config.yaml
num_key_value_heads: 6
intermediate_size: 1344
positions: "rope"
rope_fraction: 1.0
qk_norm: false
optimizer: "adamw"
learning_rate: 0.00107
lr_head: 0.0104
warmup_steps: 447
schedule: "cos"
train_tokens: 886600000
max_steps: 6302
MLP neurons of a small language model. Each row is named by its layer, matrix (gate and up: input weights) and neuron, and shows model dimensions 240-367. Each number is 128 + 32 x the weight over its row's rms, rounded and kept within 0 to 255. A neuron's up and down rows have the sign that makes its largest values positive.
After each neuron's rows, "fires in" lists the words (lower case) most often at its 100 highest values on Wikipedia text that the model never trained on.

L3.gate362 [246 182  69  68 125 105 101 113 150 142 110 107 123 150 121 148  95 172  83 203 124 149 160 116 121 161 104  87 140 121 105  83 107 114 110 117 120 141 169  81 147 106 139  96  81 116 141 137 157 125 134 163 113 109  95 127 114 140 103 144  73 143 140 166 131 143 116 145 132 102 142  75 104 148 151 146 129 185 121 145 137 167 140  92 139 125 118 173 119  47 136  63 105 137 178 171  87 124 186 128 173 101 128 134 125 126 133 142  77 130 133 170 145 144 146 125 194 115 136 112  89 157 167 128 120 148 113  74]
L3.up362 [100 147 124  76 135 111 158 135  47 137 129 115 151 124  94  97 143  84  94 121 157 107 164 131 123  94 146 155 144  88 136 146 137 136 149 155 131  83 132 139 141 154 108 204 125 136 154 128 195 147 114 162 158 162 124  86 141 160 110 175 122  80 116 145  92 156 129 127 106 121 101 102 126 147 120 116 127 100 148 120 206 140 166 143 117 163 135 134 110 133  75 185  99 140 106 158 102 156 121 149 176 129 101 167 107 119 112 180 161 154 137 142 103 111 141 114 114 161 122  83 134 134  87  85 103 138 140 110]
fires in: "but", "where", "because", "and", "who", "saying"

L3.gate586 [158 199 100 166 103 180 150 107 176  95 138 129 161  98 140 109 120 178  99 114 208 125 109 124 159 122 175 151 113 136 128 115 126  65 141 121 105  70 120 100 123 132 173 102 131 177  62 144 119 124 164 164  81 105 173 117 159  95 136 180 141 159 112 133 108 175  81  83 163 105 134 160 100 157 119 142 136 149  99 165 133 163 152 139 147 130 156 103  86 115 115  93  55 160 133  81 136 151 149  59  81 140 139 126 162 106 200 143 123  94 170 145 166 153 153 179  93 172 101 108 135  82 149  84 157 181 127 142]
L3.up586 [124 124 171 114 108 128 121 130  79 111 127 150 105 163 129 178 116  79 132 122 187 139 183 116  66 112 123 124 126  99 160 129 154  92  78 135 189 130 102 153 116 122 119 154  65 110 124 159 130 152 148 104 172 136 113 158 143 132  80 201 188 124 146 126 167 185 103 173 144 161 120 165 170 110 101  93 140 159 109 103  93 139 119 121 148 154 150  87 164 135 119 131 175 150 147  85 139 153 136 123 174 115 141 144 105  82 161 150 134 146 115 172  90 115 124  90  82 158 109 125 118 109  68 116 120 147 112 111]
fires in: "been", "remained", "became", "as", "were", "are"

L5.gate344 [149 117 136 115  85  94 174 107  62 155 142  79  77 144 100 160 197 132 159 120 143 113 155 157 164  66 134 120  57  48  88 175 155 177 196 103  85 123  89 118 109 106 150 127  93 153 106  48 148 113 122 125 153 144  98 111 133 151 115 100 110 179 146  42 120 172 132 147  97 126  95  95 148 175 175 156 148 122 121 116  84 100 145 108 182 142 137 127 180 119 132 166 132 144 101 139  80 140  73 120 116  61 161 145  99 144 130 186 146 118 143 108 190 119 138 147  91 132 112 165  57 126 140 109 151 125 177 156]
L5.up344 [113 187 183  60 155 112 110 104  99  98 134 147 127 114  78 165 113 150 122 139 166  76 191 155 171 154 106  66 127 148 111  87 143 146 172 100 156 150 144 115 104 160 162 139 186 141  95 140 136 111  78 125 120 153 108 126 112 138  65 131 163 253 132 183 131 120 147 165 109 107 112 166 139 142 134  71 118  90 106 166 177 109 202  93 209 168  87 137 135 172 156  71 172 205 107 134 173  98 123 118 175 100 142 149 122  81 174 121  96 144 186 139  56  93 129 133  66 102 152 131 159  84  97 121 103 127 130  68]
fires in: "the"

L5.gate488 [131  42 173 132 108 117 132 107 112 126 148 116  88 131  84 170 149 166 110 133 156 139  89 146 101 121 147 169 117 110 141  91 121 147 164  96 127 137 162 161 119 140 157 205  92 105 140  88 129 123  90 100 190 108 137 151 123 171 126 108 159 115 158  94  93 108 136  93  77 110 158 196 199 121  96 141 123 138 190 202 120 173  94 127 170 199 128 139 151 160 122 106 143 164 147 126 109 148 137 191 150  96 158 160 123  69 150 129 158 176 160 100  95 133 139  97 181  99 119  97  85 145 131 139 112 110 114 141]
L5.up488 [154 109 130 117 113 134 133 105 128 100 139 133 181 127  97  97 161 137 170 115 116 118 167 130  93 123  68 100 151 156  97  86 137 152 134 113 100  75 207 101 145 133 100 140  67 108 155 156 125 163 123 118 118 125   0 182 130 159 158 114  41 151 152 116 121 120 116 101  65 126  97 117 189  91 141 181 121  96 149 131 145 208  90 110  97 116 151 105  97 179  97 177 100 110 132 103 155  98 125 106 115 153 149 175 112 105  82 112 110  94 154 179 143 157 169 103 146 158  93 162 131  87 162 150 120 165 149 110]
fires in: "is", "be", "are", "from", "been", "become"

L3.gate79 [ 96 103 120  92  63 113 119  89 143 153 129 154  97  69 106 160  92 116  98 138 117  72 145 170 138  62 190 152 117 160 116  89 124  91 152 118 167  56 127 116 139 117 198 252  87 125 152 157 144 167 111  77 193 125 125 173  91  66 147 118  88 192  98 176 165 214 107 128  88 109 130  80 105 102  41 149 105 171 191 156  89 121 127 123 159 167 113 126 147 116 208 120 170 122 166 157  93 128 112 168 136  96 136 116 105  82 154 106 128 145 108 104 144 157 116  95 137 170 146  72 106  80 148 167  94 131 135  71]
L3.up79 [157 165 101 143 148 108 220  79 106 147 103  66 109 129 110 111 105  50 117 147  86 155 156 164  69 175 139 119 154  90 105 115 152 134 162 161 110 129 103 161 150 188 113 146 133 148  94 152 160 137  99 142 160 107 125  98  95 128 147 152 164 156 113 108  90 129 108 148 114  47 132 141  99 122 122 104  69 148 202 171 154 113 100 141  78 127  84 113 173  77 104  63 128 122 147 134 157 160 169 102  73 129 160 139 114 172 120  67  97  52  87  85  94 132  81  86 128 128 172 179 158 131 136 185 172 123 160 110]
fires in: "with", "to", "in"

L5.gate483 [100 121  88  91 114 136 107 112 143 186 183 150 154  97 149 127  98 183 121 127 101  84  91  76 159 157 169 170  93 110 133  93 122  60 128 156 127 116 168 113  80 131 141 143 166  89 191 148  93 100 147 139 115 125 145  87 186  99 171  65 143 160 140 147 123  79 142 163 108 178 140  86 177 158 120 138 105 139  76 116 119  99 108 146 119  69 160 112 139 126 211  99 130 168 144 141 191 120 126 109 168 135 143 148 108 128 142 126 159 155 118  43  90 151 118  97 133  67 187 157 136 115  90 164 107 135 159  99]
L5.up483 [ 80  86 137 113 120 188 156 135 109 122 121 134  72 169 139 136  90 102  75 174 198 113 141 114 174 148 166 125 155  79 166 157 182  99 120 126 117 191 130 141 116 127 133 104 111  74 118 110  99  85 102 171 103 126 207 158 132 140 102 125 160 144 182  97 174 114 207 115  69 117 108 107 103 135 124 123 119 111 124 113 157 107 121 108 128 195 132 147 115 138 126  88 112 170 152  66 149 127 123 117 109  57 124 116  86  73 126 118  75 169 139 151 149  94  91  95 169 140 112 130 169 159  68 181 114 143 145 114]
fires in: "would", "will", "ll", "not", "to"

L3.gate536 [127 121  87  95 125 155 126 152 126 120 145 162  77  91 176 151 109 141 127 129 194 103 167 126 102  93 137 100 159 132 125 180  23  85  83 135 125 125 153 119 131 122 189 165 157 136 110 107 117 154  92 111  80  79 125 118 127 116 138 127 118 167  81 182 141 109  97 137 153 127 101 118  99 116 114 146  80 104 114 202 153 182 156  77 167 121 114 164  76  94 108 123 119 135 187 111 133 123 169 106 147 110  96 124 132 139 165  66  91 142  60  86 194 195 101  81 123 137 113 129 105  76 178 124 136 150 106  58]
L3.up536 [112 137 154 106 142 104 180 158 100  89 105 141 137 134 131 130 106 213 116 134 114 117  67 182 132 170 170  95  60  67 182 122  94 164  97 186 175 148 152 133 120 112  99 152 103 106 126 136 141 180 156 114 140  80 179 101 154 124 122  98 122 138 147  88 136  93  80  73 123 160 126 149  96 104 193 105 142 153 164 170 119 135 153 112 165  76 146  92 126 138 117 137 154 193 155  68 158  68 161 110  96 109 137 122 214 117 126 152 134  88 104 120  95 169 120 108 152 150 103 169 102 136 124 102 155 145  77 186]
fires in: "that", "same", "this", "of", "later", "every"

L5.gate1279 [ 78 154 118  93 123 132 155 149  95 122 138 146 149  87 117 116 175 128 167 141 142 129 103 140  72 119 184 121 150 131 107 107 136 113 105  90 185 142 112 156  61 162 157  91 117 111 142 121  96 130  97  80 107 100 144  87 139 163 179 119 111 120 134 166 183 162  89  90 131  93 153 116 165  84  88 120  88 146 147 126 133 178 117  62 107 156 185 113  64 154 133 125 100 166  99 159 113 106  66 129 113 152  99 123 170 124 114 136 140 170 135 141 135 149 105  89 145  88 121 158  93 100 146  61 155 129 107 110]
L5.up1279 [125 107 109  72 142 159 121 117  74 180 110  97 130 152 176 156 122 111 114 126  98 102 116 109 101  91 121  90 118  91 121 215 198 128  97 138 128 164  97 106 136 133  79 104 144 160 113 162 109 115 151 131 161  94  98 129 158 190  94 152 133 138  98 134 136 141 132 146 147 107 141 114 125 135 131 105 120 140 149 137 132 132 164 113 167 104  74 123 124   0  97 127 121 133 181 133 166 188 147 144 112 125 219 134  88 145 148 171 101 101  96 147 104 112  95  71 192 105 157 192  84  97 123  78 119 100 171 139]
fires in: "was", "in", "being", "the", "to"

L3.gate295 [131  55 142 137  58  94  67 110 127  86 146 121  78 141 129 119 140 124 184 127 153 164 109 134 119  73  98 105 128 105 143 109 143 112 103  94 140  50 145 117  89 130 173 140  85 184 217 117 137 164 122 141  63  95 118 163 148 143 198 103 169 132  74 157 152 130 139 112  74 126 133  89 177 125 144 114 111 185 136 128 111 128 158 129 126 133 104 131 133  92 141  96 151 119 152  96 131 209 117 176  91  95 134 161  65 144 125 114 125 201 132 128 149 141 117 135 169 114  74  94  87 110 116 152 120 146 129 114]
L3.up295 [ 75 144  93 164  59 137 109 136 117 150 135 158 169 107 148  84 143 116 117 157 110  86  75 102 103 172 138 101 151 115 136 146 148 143  90 132  98 140 124  85 184 189  80 109 164 114 189 119 177 115 136 149 173 130 120 140 113 190 112 122 157 159  82 100  82  54  95 112 139 127  97 181  82  93 153 164 173 138 131 105 148 110 186 102 115 136 114 153  56 116  99 109 142 190  53 104 172 146 148  87 133 153 109 102 139 126  72 150 136 106 163 101 120  80 131 176 191 166 143  95 118 173 109 165 129  90 139 135]
fires in: "two", "no", "a", "5", "eight", "three"

L5.gate637 [121 104 154 113 108 117  96  54 132  99 135  53 110  62 107 124 113 153 183 150 151 118 141 219 120  88 105  90 149 126 140 123 120 128 104 117 173 102 140  72 162 128 156 134  90 108 138 180 150 128 142 169 112 145 138  83 102 147 145 174 142 148 100 115 152 159 202 111  98 174 138 174 164 134 117 133  77 126 154 116 147 115 122 151  75 120 168 152 138 141 133 135 166 124 103  69  58  71  74 200 121 165 167 129 113 121 153  98 157 132 158 126  70 149 160  94 134 158 187 132  95  94  97 138 170 106 144  91]
L5.up637 [124 191 102 161  99 185 147 114 131 144 120 174 226  90 146  78 177  99 122 141 149 175 150  80 147 137 168 145 114 140  64  89  85 136 140 119 129  94 108 157 159 125 102  86 150 150 106 151  62 129 121  88 136 137 172 173 186 106  80 158  89 120  92 162 149 107  65 120  86  46 124 128 111 100 113 130 159  54 111 189  93 169 105  61  97 194 140 141  72  92 113 114  92 162 151 143 121 127 124 159 104  81 120  69 147 102 102 109  98 109 146 167 155  87 111 109  66 132 117 110  96 118 140 129 136 164 140 141]
fires in: "were", "was", "been", "be", "came"

L3.gate924 [124 112 140 140 141 101 160 173 107 160 154 172 118  87 161 173  49 115 136 119 128  93 127 116 154  76 151 114 118 166 166  84 121  61 111 109  87  73 134 144 170 102 211 157 149 212 126 131 107 168 123 127 155 102 135 119 151 106 127  98 145 111 112 198 102 137  92 165  72 154 169  76 119 171 188 121 174 152 122 135 183 117 129 114 211  89 138 168  87 130 151 162 135 114 113 144 103  89 146  99 103 159 167 119 125 110 216  92 106  82 117  71 143 174 141 131  76 160 156 133  91 141 108  79 167 136 132 127]
L3.up924 [134 148 140 115 144 168 164 120 145  76 114 170 107  94 168  96 111 176 129 121  72  83 177 156 118 165 144 151 127 177  89 115 129 115  94 186 126 112 119  97 165 123 120 139 120 109 139  99 125 109 109  32 110 106 175  65 185 126 180 118 123 168 124 148 140  64  68  93 117  99 136 131 124 126 141 123  76  60 140 150 151 118 132  80 162 149 106 181  87 126 163 181 116 121 104  98 162 134 128 166 134 133 158 132 134 151 156 159 119  59 189  96 117 146 141 132 139 114 152  97 131  63 107 141 110 140  81 110]
fires in: "a", "of"

L3.gate1206 [ 82 125 105 129 171 157 140 120 168  75 148  91 100 189 166 121 112 114  86 160 128 140 121 163 117 113 143  68  91 130 159 118 181 180 133 134 122 159 185  90 111 132  99  99 109  42 174 119 136 151  77 129 179 162  83 153 127 144  89 149 111 128 136 138 118  85 154  54 104 156 189 132 106 157 151 132 175 109  99 144 126 153 151 132 135 147 163 154 160  72 141 103 118  97 164 127 140 178 107 147 138 105  53 123  69  90 163 126 102 157 120 139 142 112 108 139 160  97 129 123 131 129 161 149 107 153 151 107]
L3.up1206 [ 80 132 127 161 106 131 113 134  77  87 140 182 107 145 105 130 119 183 122 155 124  97 119 157 122 120 162 107  98 127 158 166 171 117 140 103  93 115 136 110 161  70 128 171  71 149 132 101 169 166 134 148 130 138  90 144 138 180  70 190 132  96 107 185 133 196 132 157 135 183 111 109 186 119  52  94 162 150 152 137  97 160 112 117 143 123 110 205 134  97 162 116 105 109  81 100 131 120 129 172 135 140  88  94  73 166  96 135  88  95  99 134  96 127 147 127  51 108 143  77 127 158 103  98 108  80 155  76]
fires in: "and", "but"

L5.gate1041 [100 118  62  72 114 158 125 145 158 113 151 144  70 102 132 116  86 123 143 105 145 106 105 173 105  89 146 176 148 120 192 143  89  80 186  73  86 133 161  96 111 165 220 225  94 129 109 163 150 149 187 128  99 109 115 124  81  73 128 176 141 162 133 167 177 134 138 113 124 113 144  54 107 109 138 127  77 110 108 127  92 133 161 171 175 135 127 161 131 156 185 121 118 139 129 131 101  87 155 196  98 103 136  91 138 105  86 140 175 126  84 125 154 118 123 151 124 122 142 148  94  92 127 131 180  90 192  91]
L5.up1041 [ 48 107 162 132 104 157 169 106  78  83 133 120 119  87 131  60 131 101 174 105 139 152  85 152 153 135 107 209 127 133 142 118 109  99  69  86 131 124 120  94 161 163 135 142 153 160 102  85  54  72 199 117  99 113 150  76 109 116 115  97 121 163 137 105 173 130 135 134 172 131 174 109 112 129 104 160  98 125 165 133 113 131 113  93 143 108 169 166 150 202 163 111 159 121 115  95 128  88 108 137 124 127 142 116 129 132 115 145 145 129 106 110 128 111 189 144 129 218 127  82 159 102 145  98 153 174 107 125]
fires in: "of", "in", "on", "about", "to"

L5.gate503 [ 94 137 115  34  95  98 162  92 153 135  91  95 136 172  63 166 126 142 146  91 170 114 119 168 165 114 113  70  65 132 156 109 154 155 107 166 113 164 110 141 162 108 128 195 128 122 100  93 155 153 188 159 155 116 104 129 120 156 172 184 180  88 141 119 147 182 127 143 127 122 179 155 172 140 109 125 126 165 180 109 147 101 158  84 144 128 153 120 141 149 169 111 106  89 146  99 114 127  83  78 137  92 140 112 173 112 129 151 106 134  90  97  78 150 128 149  86 121 132 145 132 125 151 178 154 167 143 153]
L5.up503 [120 121 135 146 161  90 226 174 107 150 143 147  94 101 146  67 106 109 166 152 172 166 117  76 138 108 184 149 136  85 132  81 116  93 130 112  77 126 160 113 170 150 116 164 141 112 100 173 156  97 101 171  94 113  98 129 128 102 122 149 174 128  60 137 140 134 159  82 186  78 104 170 125 123  73 141 146 110 103  77 161 132 189 183  77 133 133 149  82 110 125 126 153 108 105 136  63 122  76 131 112  98  96  98 104  89 149 169 104 155 128 170 134 130 127 104 134 190 128 102  91 124 132 133 150  90  74  68]
fires in: "and", "but"

L3.gate1185 [118  80 123  76 145  76  61 175  86 142 139  92 123 132 127 165 106 179 152 162 157 136  91 152 172 103 158 117 126 103 152 110 123 104 145  84 113  57 116  91 159 138 119 163 154 140  95 148  58  74 132 129  86 134 126 146 131 130 118 135 134 186 141 154 157 103 147 112 116 156 158 157 118 127 150 194 115 131 168 140 130 145 141 152 118  93 107  97 153  85 145  71 115  66 136 187  88 137 103 199  29 104  90 147 118 110 159 118  88 121 138 147 177  95 125  93  92 136  98 135 118 106 149 124 127 144 147  95]
L3.up1185 [133 168 152 120 172 133 134 103 103 136 127 141 110  80  92  84 146 139 106  54 148 105 144 124 181 101 146 102  87  82 180 141 117 120 193  72  98 121 103 116 152 159 112 214 141 131  92  74 121 106 108  68 153 108 146 181 112 103 135 163 137 106  76 121  99 128 129 124  69 108 148 134 132 143 134 144 138 115 125 147 122 100 167  38 130 135 101 139 155  86  74 118 108 106 118 125 112 133 120 131 140 152 117 103 120  53  90 170 129 126 149 139 125 103 106 147  80 157 135 206  76 143 125  74 178 153 146 163]
fires in: "the", "his", "entire", "own"

L3.gate803 [ 67 101  96 124 137 109  51 167 140 148 162 102 141  89 177 159  73 156 175  96 109 117 108 148 124 157 171 114 111  54 137  91 149 119  49  74 122 109 145 144 179 116 194 102 110 147  71  82  78 133 100 106  37 150 156 176 136 157  95 170 118 140 111 187 148 199 102  97 110 162 122 112 141 164 131 111 107 130 171 112 109 115 168 117 139 120 145 130 147  31 182 156  92 171 158 167 165 144  58 138 196 145 147 134 188 159 136 115 121  97 152 110 129 145 129  76 157 147  79 123  79 132 137  59 131 152 152 126]
L3.up803 [183 115 110 129 127 172 158 113 158  94 103 115 144 133 157 103 120 144 163  62 104  83  97 108 128 103 169 181 124 163 121 168 174 148 177 123 134 120 136 132 141 103 107 126 100 105 122  42 152 145 107 160 162 100 192 172  89 146 177 103  95  89 161 145 107  99 129 117 104 107 173  70  54 163  72 172  64 149 145 194 106 136 108 116 119 144  84 121 128 155 126 192 113 162  95 138 141  79 135  82 127 151  71 136 180 194 153  61 150 119 136 151 160 129  89  64 114 101 107 158 116  89 169 137 150 120  85 127]
fires in: "in", "of", "throughout", "within"

L3.gate294 [134 120  88 153 163 143 155 117 117 127 135 161  94 141 128 128 101 102 122  79 122 165 137 142 199 146 134  84 106 108 142 124 101  89 130 160 105  88 115 121  87 166 166  88 115 122 123  99 128  81 197 136 191 111  85 159 113 124 159 101 137 134 104 156 117 159 159 140 128 146 108 135  83 152 127 179  67 137 132 127  97 120  96 137 174 117  79 106 156 133 152 129 104 200 107 113  99 112 149  66 197  87  62  93 147  82 150 124 104 147 127  96  81 194 139 122 103  83  91 122 108 140 109 120 109 106 169  80]
L3.up294 [128  96 134  91 153 108  78 129 131 116 132 170 130  99 201 138 176 109 124 123 138 142 175 142 127 146 201 153 153 155 128 156 126  79 115 111 128 109 110 111 112 155 144 124  97  99  88 129 156 158  94 135 159 112 137 123 123 131 106 140  91 140 135 142 164 160 114 112 152  78 111 151 125 115 114 181 102 121 111 154 137  73 183 131 105 125 119 159 139  70 182  97 157 104 153 201 130 111  74 121 123 111 170 154 170 130 152 134 112 131 137 100 113 121 231 117 116 126 181 160 170 132 150 145 132 143 112 108]
fires in: "military", "army", "city", "region", "community", "team"

L3.gate411 [119 122 153  78 112 143 115 136  99  85 140  81 102 142 217 118 102  85 113 144 130 115 135  29 163  85 111 149  72 102 144 133 122  88  89 112 110 136 145  95  79 137 187 143 121 121 184 137 184  84 124 121 140 140 112  93 118 144 113  83  85 184 139  65 127  96 155 113 140 115 140 152 175 185 135  99 128  94 140 109 147 147  97 115 153 167  79  85 212 120 122 123 140 145 196 202  52  75 124 207 103 125 147 114 134 126  71 113 126  94 182 111 145 114  72 147 131 116 109 146 118  82  91 129 171 166 152  88]
L3.up411 [ 77 136 123  92  99 153 145 131 102 107 129 154  97 113 109 131 149 160  68  50 142 125 151 138 126 146 128  86 109 115 130 121 104 117  93  99 157 126 184 171 143 156 120 147 141 140  81  97 124  92  98 102 171 159  79 190 130 108 127 101 139 155 130  94 192 126 169 149 133 148 122 137  93 140 185 170 179 135  86 139 167 100 189 105 165  94 157  99 144 133 133 129 144 104 121 169 100 115 130 168 130 192 232 112 154  92  98 129 107 116 106 129  95 138 192 121  87 112 163 150  53  45 146 118  95 149 101 114]
fires in: "the"

L5.gate808 [148 118 107 131 134 158  71  45  91 114 191 127 150 194 109 142 105 152 134 117 141 131 145 159 156 150 164 104 181 130 121 139 124 112 166  36 120 202 177 116 154 136 128 130 151  72 148 132 120 156 128 152 117  51  92  90  82 153 141 101 133 149  80  92  76  97 173 117 145 165 139 152 173 100  96 160 199  87 144 113 153 154  79 109 131  72 206 114 137  95 142 148 127 165  80  75  76  85 113 164  76 171 181  88  99 134 136 127 154 152 120 128 148 136 105 104 156 150  66 154 180 153 184  88 142 190 116  63]
L5.up808 [160 115 143 105  61 129  88 216 145  89 119  82 121 149 152 145 117 163 179 169  60 126 167  72 151 160 144 117 133 163 141  92 121 155 144 168  89 139 113 123 119 122 128  98  63  98 128 128 184 104 114 151 164  98 172  82 129 160  77 194 138 130 123 151 121 188 109 116  86 111 133  98 114 152 134  94 105 153 168 162 129 110 142  48 174  96  91 112 122 114 135 172 171 137 167 120  26 102 134 102 150  83 108  84  85  81  98 103  80 102  86 153 143 219 142 116 145 100 113 172 112 166 124  68 156 100  80  85]
fires in: "first", "second", "last"

L3.gate83 [144 127 162  66 122 104  69 100 104 148 145  93 112 107 139 148  98 140 114 176 134  72 101 158  93 123 141 172 109 190 143 139 112 131 108  99 130 124 113 130  95 146 131 182 109 122 102 108 156  99 134 113 136  63  95 111  97 147 119 103 141 141 117 127 179 112 202 138 154 125 171 142 114 153 106 162 175  72 128 117 135  90  84 129 173 191 122 222 170  67 140  84 199 113 155 125 180 146 124 198 157 119 161 159 149  83 126 148 165 121 124 133 107 144 131 115 116 143  28  94 109 119 168  97  96 172 131 125]
L3.up83 [106 126 129 208 109 148 141 123 147 122 110 120 124 182 128 122 109  86 157 139 141 161 123 109  87 163 120 186 188  69 147 180  86 149  85  81 157 131 164 133 151 142 119 100 142 112 138  81 100  71 142 230 100 113 184 128 209 123 191 103 175 175 112 116 128 133  94  81  63 134 114 122 143 104 159 106 114 200 101  98 123 127 114 143 114  78 163 136 148 197 113 141 156 155 182  80 115 205  88 109  58  82 125 136  76 133  84 128 147 191  87 131 112 139 119 128 182 156 145 130 132 133  92 124 119 143  91 129]
fires in: "first", "earliest", "key", "the"

L5.gate348 [ 90 121 107 145  74 206 118 171 152 167 152 134 144 112  91 138  97 152 131 143 141  81  90 121 111  77 123 127  94 122 134 128 147 113  95 114 148 131  93 146 160 178 179 138  81 126 126 130 141 137 114 120  48 136 157  65 125 181 127 163 125 167 123  85  94  90 156 114 124 167 122 111 185 138 141 139  81  77 129 126 129 142 134 111  70 189 140 175 110 119 148 115 102 171 136 160 123 164 190  93 124 177 128 159  56 130 138 131  91 195 109  93 126 138 172  90 181 114 140 155 186 163 111 124 163 171 128 128]
L5.up348 [123 141 136 112  88 160 105  44 155 136 108 172 119 144 116 132 144 101 195 113 136 137 100 127  86 184  97 144 128 103 119 120 148 104  74  99 146 132 124 104 181 110 136  87 110 128 140 144  98  91  84  70 127  95 131 118 173 173 131  98 131 101 168 142  96  87 173 151 129 152 136  84 140  56 208 144 100 169  78 145 193 168  89  81 103  97 172 138 110 125 135 171 137 149 135 112 155 133 115 159 142 111 131 159 191 187  86 123 117 114 128 125 179 135 169  98  99 103 183 143 128 157 199 143 206  62 142 152]
fires in: "was", "were", "be", "is", "contracts"

L5.gate1026 [136  70 113 104  76 151 110 127 149 120 142 111 135 112 140 153 130 181 194 171 100 121 152 134  93 145 117 133  93 103 134 101 149 141 177  85 179 134 107 146 114 141 130 130  94 133 150 145 116 159 174 133 164  73 155 111 139 129 107  91 222 129 129 146 162 184 138 172 136 101 186  98 160  95 128 120 103 152  58 142 144  59 109 111 166  92 146 100 131 150 133 112 172 180  94 151 108  97 138 105 181 137 132 108 132  95 140 105 109 163 156 137 141 170 108  90 123  66 192 161 171  90 160 209 140 116 156 120]
L5.up1026 [121 126 202  80 141  98 120 157 164 169 129 109 134 123 109 120  98 175 142 174 124 136 164 169 141 112 119 164 161 150 191 171 135  83 159 112 130 184 128 138  65 124 146 153 109 153 154 131  66 181 137 115 162 107 142  88 130 189 145 128 162 162 114 156 140 132 150 171 153  85 189 108 141  85 159 124 104 113 135  97 137  99 139 172  86 184 158 151 102 109 139  86 112 151 153 136 118 102 174  99 130  92 162 107 101  98 175  99  97 127 147 106 123 130 114 133 134 100 136 104 119 101 124 113 168 133 167 129]
fires in: "to"

L3.gate394 [161  98 193 126 141 138 125 176 146 189 120 137 142 118  62 174 163 126 149 174 108 101 159 123 136 164 152 124 103  36 132  99 122 123  95 146 132 129 113  26  80 122  86 127 146 157 108  94 191 127 122 170 101 111 110  74 180 146 141 199  85  93 108 104 150 142 119 161 114 143  81 175 130 110 129  39 141 102 122  90 100 147 117  90 103  83 156 184  80 150 145 147 105 143  75  72 157 147 104 124  96 103 146  96 158 108 105 144  81 106 126 199 139 116  95 148 132 158 125 138 128 193  83 157  99 129 162 133]
L3.up394 [145 163 164 127 154 157 179 148  64 113 140 148  90 123 111 133 100 154 135 158 141 107 162 127 128 105 105  98  96 127  63 115 156 142 120 115 202 116  88 163 145 114 104 137  93 127 137 129 180 125 107 160 110 101 111 149 196 108  39 107 163 138  68 162 125 128 134 118  97 149 103 142  55  52 148 134 135 141 102 104  94 154 101 116 125 161 181 171 110 163 124 124 110 162 159 138 171  96 126 193 136  83 109 119 108 195 109 148 113 160 153 172 129 109 113 115  81 134  94 149 139 105  70 139 143 148 126 102]
fires in: "became", "are", "is", "now", "comes"

L3.gate651 [151 131  57 100 108  59 192  88  98 129 128 127 111 142 109 155 124 199 154  83 120 100  75 170 138 111 139 113 118 160 143 132 112 126 156 122  92 179 169 107 106 101 153 115 130 112  99  81 144 161 128 112  90 144  94 116  83 144 149 104 102 112  96 157  72 121 179 107 169 102 130  26 124 138 135 177 121 150 137 158 146 141 142 112 117 104 151 163 110 162 141 193 147  83 136 110 116 101  95 148 140 117  89  53 118 141 223 135 187 107 105 137 117 105 156 158 158 183 137  88 145 114 106 122 155 155 162 151]
L3.up651 [132 134 149 102 117 156  87 134 184 113 120 135 175 163 134 103 124 125  98 157 126 115 109 170  95 112  86  81 130  89 123  86 151  71 145 114  68  91 151 107 142 129 142  74 154  97 158 131 135  83 111 118 116 110 137 161 121  62 131 160 199 136 118 103 178 131 106 123 166 175 156 106 115 153 104 109  96 103 129 163 165 117 185 159 156 179  97 172 129 161 133 184 167 131 109 100 155 135 162 101 134 140 116 105 140 173 116 171 101  96 118 129 147  88 143 170 127 158 127 145 146 133  78 112 129 159 134 138]
fires in: "of", "in", "to"

L3.gate183 [174 154  80 111 184 145  84 154 163 140 145 127 114 103  97 136 125 133  99 153 132 110 175 166 166 139 131  90 164 159 126  85 105  99 134  69  91  85 114 131 184  95 144  98  82 145  76 135 178 158  74 131 176 175 139 117 192 111 175 116 136  93 110 194  94 126 182 118 119 111 138 155 101  87 106 201 112 190 119 182 149 155 164 120 101 185 109  83 136 112 122  92 162 116 159 144 132 142 171 143  83 166 121 129 157 131 160 115 150 103 115 135 154 141 130 160  60 152 101  57 149 121 194 102 143 100 120  96]
L3.up183 [180 160 104 117 107  88 148  79  98  73 131 108 142  90 110 159 115 134 145 161 134  92  90 114 142 109  93 151 164 133 120 117 126  69 130 153 116 153 122 138 127 143 128 141  76 108 127 121 120 121 133 125 106 109  61 160 173 113 103 178 112 127 130  85 133 114 124 131 102  97  75 125 108 194  82  99 141 160  60 109 139 107 183 106  78 152 107 212 131 168 129 181 129 114  90  81  83 124 139  89 143 105  92 147 133 118  97 151 101 117 143 135 109  84 137 114 164 158 183  88 103 128 169 121  86 143  84  85]
fires in: "of", "as", "szentemágócs", "ríos", "year", "montenegro"